Weights of a small GPT-style language model, trained from scratch on English Wikipedia: MLP 2560 tanh GELU.
MLP neurons of a small language model. Each row is named by its layer, matrix (up: input weights) and neuron, and shows model dimensions 213-340. Each number is 500 + 50 x the weight over its row's rms, rounded and kept within 0 to 999. Numbers have three digits each.
A block is one neuron, or neurons of one layer that tend to fire together. Before each block is what it responds to, as a language model described it from the Wikipedia text at the highest values.

Description: Final piece of a long number, code or foreign word just before a delimiter, e.g. ISBN check digits, Ensembl/coordinate digits, closing parentheses in tables.
L9.up2450:477422426515559528481540534459585476554542585462512515511525435452491572489561458504510565512534481554565471477559474362454483562531488485572484517517422477500578431524487550507443455395535456504502522502541527619556508503554516465531549501455407395515533522467510475468520494379471493571555523554548515489555531557441541497482560474441511625500504541510476511477471565444573512473503

Description: Field labels in infobox-style lists such as Position:, Genus:, code:, and cell values in pipe tables (scores, years, goal differences), plus prose nouns like title, year, name.
L3.up55:529598523495485528616624522521498512428514545464468454516520440507545464564584443514424569562427540549512446601481571486625555464593547519499504402488493446538557522456522499534519534560541591499559443518500524477522478500499473535564505548443394447364476432528596591463445484497547603515462455445463490534463538420536475563452510431431430476468443455548515491541432538566454468473576
L3.up157:446489528416460444549568471505452537416522410483451473506442484522497524517507549556465499571483461493451532542474496434429542543521487502545459506473464452501542484477479453557445533580530495537486527513479592526502476544491480578569412478555501537494483486521542551465533522508537597515444433455560504450467583554494576505427567538506464579623479501535433536478495528484473490500410
L3.up403:509535514505494527553581502562507523403535456569502455602518438528561444503534604523559562551445496542511526503491443555481488532509536504515566388512630461464504490492494469551504519541505464538536508529433534452521520492436393517576524467556307532532399508555613537449533451501474538507501506480485542484453544542527514559398486603461504536553478531431543475536465531548489470571477
L3.up651:487491468488540612559517412520518449485504473516513451534513432493632475455562473534403464646442508548496542501567464450539449517551540476478455512515486395578515509441537536485472459536420505459538547525517503518505515506547552483463505490491471521449419512515548538445452478502517560561468468423577543485408490548507536559484487518480430507433402481526551448505481552506506477397599
L3.up668:469504493511491546616593455456464589501488500519465457543525449593469503529442564504559424513515411535529515634510572595569417558507408526489552437497523478510507446483405455528497396451492497477557526506528544414517520500528450579638485571526515477523463505467591574407553557523504506510341400486527495428536455538476539493408596552530387551616555505522485509478457519508548541509448
L3.up818:464484495512469415519579396461489505546469452406433469542564454485554488533526490454484556670521482583530542613483504380580512552489475549493499518523528450467555530429523435424421499449306504472584506476540492444542412502494507453460449499505398499558528502533515565389553475506566494526357512485557432487501565567584568460435459500517513528497496526498463515553489555520472456435586
L3.up941:567421367420452547577498422563571500378543484437494535531463495560451507441554522498456519524427444534452570562543498521566486490453624510558519505480473503493579523496470577436431502449509574477537503486460440552527444485462463550420420409423518478553476517456588458453529512466421474522578473480477459484438476555545521572415536513470495498536421536489438501449468495578552483491447
L3.up1156:478559405483442579528503505451499559568517554571431513501470503510515452479497557481466453516439478574566543554554573449473455412527500493402540500562424476528534484505481601460385551421482467546508460519450472476537476521534480517545449476467522565524542508509443502510516516436556472528408455420541552420550518501461563505437571558529410495604602546503505565478433524469578456463436
L3.up1171:487490533554422509571617458581441544500599573488447491555509524562547517477534546538454511538465466508510541505534619541449490498511553528587590505409426391467561490492504574536466538585532550451494439528488523492465466489525452508534416491452506465509462426543605504479541534473507569597423441463477516441465524449497611540291546502461420489522472518511504548495447521536595466487516
L3.up1422:460403401405364547548431430561426448596516565423464416510485530541506502430521487520432542597458543620581513511462423485519645463547532506457560532470502436481541507436469553424460504513519491539519394595478442556493442498527470546448644485565470406425509518589602502499515452525515490628429513463413461495414369497530524556459501512548431504537551520520444524507542505543482495475539
L3.up1600:482408452477414412553605472530425426501526531473432415554502468547513522603492571499474554524469392551445530581496511482469466541519519448521430495460471492556471446439560484387470495538436534469526464575518424462510440568443527482473468474458493524495450499480506549470525529460466560621378412441470530400466494475467595413413592520557484507526427506591516581507454563527476492470510
L3.up1843:493451475490541520549492476458496562578478563541410462507566516596551484466538504542495467448448459484631451562458554449387497463506466551442495554473440438541489491476464541393466501415402533441502481491510512514453576540487473482550443508470568545494499516506568538460463489422595517533426405498613461490513447526493508432448525504489474454513546440509425511477454505483513496472575
L3.up2190:443483424460414526583554405522520532480468611455438454513521430586539494461581474480474482585450551563483536584542484419546559467536418519450508447450460436475550476447471442482439491482515508471479505435528540494481516581457518542515538525527495478441486506504569506463470524535602503536418463453538516466405535515514620478354588437629478480600522466570390493532512499459486503489526
L3.up2259:454410479497459536607708420466419507441476565555496451640485466559518596497560450533479534545584482553453531531516462389513523586562452518462468571487501411524491449447477489419433469550511488494486532489534411458543451530416483440504476588542503523424545554489518481501504547475518508605358471485457400439553496530549556427386531453503491509495460439494498618475484547455541513510486
L3.up2285:448463491497518505563610424470481481495475571476427408501547490418460505480525473520577399506418482526466588542553499512470510422467470473461551516465505420584488504495457519503449550580500563482574466506427522511508396481493461484532499490520472488547410517526517419494436544487527515605356533439414528491465487507495540595459493534571484472434536512505435543508471489538403453453501
L3.up2526:460447507529498543585521487486463539529543483491451446509494462625491545533501579600488528517538438511545485559547517461537449483547479520497513436449445463520464436507457476505475558459533575456490536508529592470463536501471520615588450531527533495548452480453679567449606523474488541509479464561498540478398469462565501566449586524471455544555505502542393553464508446501467508464436

Description: Separators and numbers near the end of rows in stats tables (season totals, goal difference, vote shares), such as | or 15; also the after in within prose.
L9.up2327:438556433392535539478538513542549544442435499624474434516468469535551448530567495528519418545480411581532510493480494567508446483491435549539502432478443569527519434467549481531536543443508467488495487555514540424516480507521395546449454465435381482411561516496506575378481509429441465469491501489549500471570589551499509413494436442455502524522460516493489606435444594526547495471474

Description: Closing token right after a long proper name, foreign-script term or year range ends, such as ), |, a line break or which; mostly in lists and tables.
L3.up19:471462504493555592529563465498523583468495489479484462580474489569517516483528384509451529576589520572578478469489505419536491596576410506587433459483536476561527443559477483390438444366540460475521417472512492532559517445464532518540503466485447381550472558528542463496553556470462474584474558564510503507499602527489556415454525530435489512513467494512451545492518530398515467454505
L3.up229:511502537493530569526500467421530603521489534448528529506487529540469533568525521489478417508538561527491517463587556484495612522579460544455477504520543488485552488559539563444530527442463582509646393582526416458561522451502536491464503576484448485441594471601528497429418552432549507569490596512488484538526473593530566469481454520552485503560503581431529486476469459526547550567485
L3.up268:487494465468515515522504441470438556503482481475489502439513500564534534485608413538457474564507486475438448489509614371418490512552518476570478524464528453638567443527380543414497453468519461512460577548482563513470513479534611553469456497496529297504454548567501513494520555498510493531511424520398533504451613616505524412519582581482458566515516435513479504511434536499514528524467
L3.up296:464524522509576560560481395449470522514521439459531508545565512514497484505523520409575493577546505518487471469510475516519491539495547489512444497559575516467547492571425490442533501447453547453565494575504475529551465478544540513395568638544377390528524546469487492396510582443508477542462555567456511509411481617540464500463538504457475546501533509371520492445512576549520566469477
L3.up670:529461576472524557510588490469419578484507422585433503522543428568490517570589393481524499573574544500502470477580516513420538582447487472587418512600581532514525471548483534457391420436507438439596440510472454487552479509551538516447568492541454479531416540533444464486424569443477496551522532569470540530500548582540545498470541494548493548423478533428471546499464520531501482480516
L3.up680:540527459507529535488443406444493434425611527534483459467547542524536533452521464461515455536480470608476525643524442472443525447538559521401393570463556494532545555440515550445510549500492477487487498552396485486542382394493468579506531451485407462506537565499592490450517488485540484542548441510433414482521478524599460504443411611365494456526428558434549544484560534582556533581498
L3.up745:541400463528468548548528463479479542548489511465453423533559498490468536452497475490544486570527502527512503555525439486607491593520410550404498408586488507527533503523424518519482443425454465453544496562404458497524484490507440571526513514484453544507496524482487536424548481408536462572452523457504392521586459527529495442478501451498437385482471432474482557458530524462560512476564
L3.up769:496460607504572579540556512506507532517509510495530513552505535496500488518530339459560520505573505461581494484532438511554562527502515567479430422593610541534583491470478507476542460494490448518483496550599501452604498469500530421468494529553440475463488442507441455453515528465498429502490552495397523471557532602566455493487445498480499527513439475482439498492541502513352556532548
L3.up949:467454435481546537538527462461497530500516441508397493513571401561550511477529431474446521508539445514456504464524567562528522526478502536472436475564479512511605436518445448418505494430496404467517516526402514519477508491520575603434571405432552417400461525505486461491465533451539517513486401559463535447421444598467462401499576498500470510542490487481509473498444530482502483445487
L3.up1294:557447589469461542458518547468428595524508439489580545521465496534451624479545556524446528439566518434490498432487458504501477485551469459548498465495562438515484539473445490472467459545502523528565481502533514628568498483511652563501533532541461407444435416479508569526490471500513463528554496526384520471416482557506435531524544422512422579490579394489523518482473478447502507451454
L3.up1834:565433455544441512551632545394487558557519492512526467527524526478461506484559429483523389513487552535540475417529489373431588486528490459500504452558439504588509486535509575479442517398491602569538468444455519541538470547550408535520505514472537537438574522469492513479475497467566502553480555428470482481459449470470570479507511448592417507518487390500556466469439523461496503537524
L3.up1923:498506488499466531467444483409465598510535443459497548514547567579500603533460421435550509487495513485479497563527529498550503523520493448438468466521549496445540567554445518567468455455492584543503480485484498582547529440414584461428487570544463479457423518412500433438475484419510464495510532512582539535463505477485501513529532483486483548554594562370522461436550488488462499409530
L3.up1931:509565517514489545509426502436582573554552425500510447475599542518470457605533406458503557550541498494531528440589513441503592537549426501478467473545513499560532459471476496464458548453482545616494441481383477480480540493493476492457516499545513401544435552562490488479502500481484512500496486600459518506473503574508484472487562560457530571573500432447476526486490542526571477508520
L3.up2279:413503449444443517465504481488415486421573490442418482488604429543489539528496540479533452550525545511554481487451537477451555481423491581426533381503536470580504488444397540485385501517432518563529581413409535489488537473485554573505504546555482430527497499586539590532526515475445541498527482523549478500430547563464542507537545603444511621600470524427485557383494518517534477473488
L3.up2436:558443466510519623536443489498542586603522454430465484509563485484513510520562485549406523508477590458458514476548567489466546471532489528522473420639478516631577518546575579480519451398410470522547508471504558496496520553559468590509595533505523468520486561496521437478511480449506479549517471472472498494424581526469602428540484536581393483450482522503539537474404573484479542460571
L3.up2516:453429472498484496482558440444486538589491497405557454539486537498504477428541460503529454520626472507477488497527417499465465588554427499375557502530500549640490503493498485465460510447531596550579530421429524448510504487516531615564590535520483414523478504483508532495480493473566456470466541555502457481478505614406482465514511456422429616451493466432476568447471573454570537490548

Description: Final token of a table cell or list item, often the last name in a list (scorers, writers, cast), e.g. a pipe, a name's ending like "ley", or minute "79".
L7.up1748:486440545509481501467533485374558549466437558545582500466511477485596485481498500468512382541507473515477550565520521554482472433474522537489514546548546491555443475478490547558496554564502485506481449552451558573512523500457534385467566501499451481535399491605524500486460495441522519562524533483498510537448491578453481477485568488424453517540505444510490516481528502582576432614474
L7.up2275:512568552490524560525479475455404510517483491540504459490465534427514571506509575556573494533601418500422521554433490521480509586547512480491574410531505461561584531530417477522512581527444552532465423445477550504474438464489543442505509492529472483502512484526558537419575541372536394534476459381481479420459517519467574502491503520463459503508449458607540624463483544555546516604478
L7.up2484:555422428489473522466602450360529505448465462517428491525506457475502490560567546500502498494514524533582518506448479493402547532533431528381479556505470440572482437490479472429513424513487452573529474437458504512565542519554553440478503418544528480480500539459512516437533513534494497566534445489461409492544443544479380484509434528471421532489458533505469502443480524425613543513476
L7.up2505:464568463497475496534486471339491548537479508566427518491506544401529506408620585503584417534490506493556454513522547470497518547423429491487498488574458503555489479514552537528463419566392594504530474514442546508525477466498538509595512488482502506482426554440540549463554541433519509521563489389484526494521544529499444400502485517578555536541555517470442580426513479514589484557563

Description: Pipe separators in wiki tables, strongest on the closing pipe after a row's last cell, as in league standings, career stats, election results.
L7.up1217:475485499499512568642584455513585497467473508544473471539551385477549509389528453463538523511452495579479483528490530461527368535489500634488489445470458530509542444439506524487533516468438434547474509491410500450550536481491464529582478461525445511481532446463501527498450497527489479648520489445481536514530489495507564517472477610445406540549421470532491610459477533551496556499479
L7.up1719:428493384518476510484514456517511536431476521529456446595515404465513515496592385483492534466426567509560462581477486505508481494444520535477419521502471471517468454408453498504447620483486423501498484485455429453495433467435517554530582401484482464483566483441518555472463479513483440541519453584542433486556512551492491493385527500492506602535451533485415494454475472557525573461462
L7.up2337:381546475530484531442483506478561584476610416505521498528583449521592533434471507490622463521429566540548453557461478605468425462515533560414472450510462513502528479520439455474384417423448450541489483503412614437582575444502458544610581440531407482554488537446534532460476532460455516543525532494487511556480490554504511461348473513497501539556524574448392533481456560570549494587472
L7.up2464:481586440481444455522570511543574486472565369525497474518568448542533514509509441512663454512497397590493474568480525526550458496466560534404546439491482505551562500419449435465484534541516478425429420513344514545590471435489461436577538508548453497491485506416506529495490481484533498501453442441521471557460512514497469517387454488495420514496462533471496499508471592615514479526498